python train.py --n_head=6 --n_kv_head=6 --activation="gelu" --beta1=0.9 --beta2=0.99 --grad_clip=2.0 --warmup_steps=284 --decay_fraction=0.56 --decay_shape="pow" --final_lr_fraction=0.0 --dataset="wikipedia_en"
MLP neurons of a small language model. Each row is named by its layer, matrix (up: input weights) and neuron, and shows model dimensions 64-159. Each number is 500 + 50 x the weight over its row's rms, rounded and kept within 0 to 999. Numbers have three digits each.
After each neuron's rows, "fires after" lists the tokens most often just before its 100 highest values on Wikipedia text that the model never trained on.

L8.up438:526526402500467405494501437522442572504503494572388442508446458479486453489583439560426477415478510406491484458514548444520418535462506525479491468476496522451585656467532569565469546438472439494492510503474464478482457525480500481503555575475536474560547492445534477509515510475555483493
fires after: ", "

L14.up391:484519463526453460613498483589461538517477466478357568505465464534483469465495483418538483517401508560425653458444542498495473557489476493499447598490425539474533503553453500517481489553543468509458439571544555494476488509418608483479600488498479471553484512496495604415430478511561455565
fires after: "B", "K", "b", "k", "T", "M"

L13.up1078:561468534542415551568541538570367485540503430503492543540505504551501449369584342414445417467487458559491520452439536381418458599457487462575575546467540574448636560544555488561428444539579504550508498525363538504493493444515561493514523507460593547482450474512473550478499578483586522579
fires after: "H", "J", "d", "h", "wh", "D"

L12.up1020:432559532527456497475494504514430515478493472429558550465519549448524387450559466520467426516454484467481567528429473419463407509410532556550465543386487564444599519455521556646502465529645409535545453534443439570538540507524528596533509507450516504516488411529478489504421437477492487554
fires after: "H", "h", "Har", "d", "D", "Sch"

L12.up111:464489645540458481563450613549425522611507531553407518457573482413450441513518483544505452529451573501505516412423520567531493479456464486482498463367586470545573599561486472491517598457479531492442470579584398509512501463446538457382524501553456449465504463482552458505551498520548479588
fires after: "his ", "her ", "their ", "s ", "oung", "Her "

L12.up418:507457495525514497459466501540461473496489601404432613505472486570563438496480512418449386540449514582483531523439567485412463497447515549530477585430459503526545543448456625498431538487530533503485496550585542470583455508520520633547445482420506439478451485502423525535504516553505562552
fires after: "| ", "/ ", "(", "k", "K", "in "

L8.up591:567474550529549479541600476577520511503472542483476446546527497499499457500460451565379448497497544555578529517567522508436533431468532527539669507487471579512441472554506556507429555510518401515556462575517527542488488480444546459504486475513548400433509481459545523521506453495565566450
fires after: "'", "os", "|", "The ", "| ", "\n"

L8.up104:586401476510543473611576577479492524556536538376500504485542456540541525371535490454423440478462612523407552438496581486501434498509515497465599533484470510500513540566532537529510522418561551412522528481507511549490541469512506496520538458520494501405518415526568446569546488474431535550
fires after: "0 ", "1 ", "MF ", " ", "\n", "2 "

L8.up1273:528549540499473519639513551534561499482496556437510510525555459595543431356506486506448486431553564541499433473543511528455566470460548582528518558517503585512514458504496527473476539444461507440580402565457478565470560452576609512520513464471532472439546401482479520465516440501379511531
fires after: "| ", ".", "1 "

L8.up1097:523522582577440547511480467582412408514441507564449498508514457586451491406515435487482592512559453529559515495548592421477515429429508541541511583425473507422482573512457504603484554538564492526439523471472477505495442493476576435495496472432527489475538505428453589469457585485566524560
fires after: "in ", "on ", "In ", "On ", "County", "January "

L14.up1491:447415571531524479510554482579419540522445502542480559449542465527404410523613562500445493407565456473463476534541457510429418431444572442438538509417548500483585505521572541486480508511606506501544442489530555493505470532479498421485580486552422460546542443436543544545486537606561509550
fires after: "p", "P", "c", "cl", "C"

L13.up1069:506528525507422498490587447554475531505433515415482507498421458515496509481518347493500477521560486471460518456449451401470404523464568418537577538367497595508515533488514563462469483540577485438508376585434491543596490532588585550521575414566423577537540463485598519486446510466512433516
fires after: "| ", "h", "H", "O", "so", "R"

L8.up520:529488459535531612526518604527408580567462507494506515503438397546539491494477562466523413515485416516463475428492561521580552554427512514554546471459525562424537472461524567497463479458591462503457482462552485504455555530550624518441609592519485515524513429541643465568474536572432483546
fires after: ", ", "was ", "\n\n", "\n"

L12.up1026:625529530517545473525467524589447485494429643409467527518433512488505487451373476438358477521451511547507518455484515412475408469460540483546495516472484542479527498541514590536569456480535498440497442541526467515566561530523560535463393451531485513522459491501452556520575512458523458503
fires after: "j", "h", "H", "J", "z", "Kr"

L12.up843:448419453524450522435514542508509499542479549485425521503524432475531561467595515514568463413540460561546500511466506489448466428493498515478485441527499513456405560436577492471420638501591546480420447476551580540515556460391572467518559599530581552492579435505614441479505467577559557581
fires after: "c", "A", "comp", ".", "p", "C"

L8.up696:528476557524514530565496515563473535448483492563486539525518487547521528451537447507451494413479528477470516477549500484413512487481459469471523504561549501551566519500510472519418573396576484490486516494468474465514470532509571520513633598630577495513579513533594399548456429473506533525
fires after: ", "

L8.up613:527523435485546571546510505512462497591544488535473516522487566577556535407546441472385447464507521493444456506598530546418458534432466491474521499531558561476564578500537517483414561365431487523514468525466543600481540578524566546484570553603490511422524431467503538430500463518517565446
fires after: ", ", "and ", ". ", "that "

L13.up771:539525565510415570629454515449414487549458473472438434388586452558418448455571401537474454492503513506527518456534520487429532540500454533644620509441499560506456454533539445472491587471512506521560513539517363511491558525545478458502509472465457450504583447379610487557465522512467489545
fires after: "| ", ", "

L8.up685:576513514508565475548475559537485564470461421516485530471428520537565506421495528409524463501443484509436494496510561533551472539450498500516562514503403501494580483460538445535458596517458462488499490484612468467520537479518584440483546533559499529438449451520559382547387519612509522503
fires after: ", ", "E", "such "

L13.up791:501499502518555508513520586636443507622416536487464516442565479526386431489567513485568529455533491597527570499605508540425445447441636487525528491474515546481481509496454472499497584442544537427456459582588451492469454576441529453428514535470468481435510395474496463440480489496647557500
fires after: "c", "St", "C", "8", "F", "9"

L12.up637:501505482483413499509582546541475525554532474502566570459501438526478412521577597504509496535463541443524453493513558499479527494486491480582552498478534556576576525465503523497546544435550424420452444531517460472518461640505478492422503491454531464525505513491547493512565513548408477525
fires after: "|", "| ", "his ", "oung"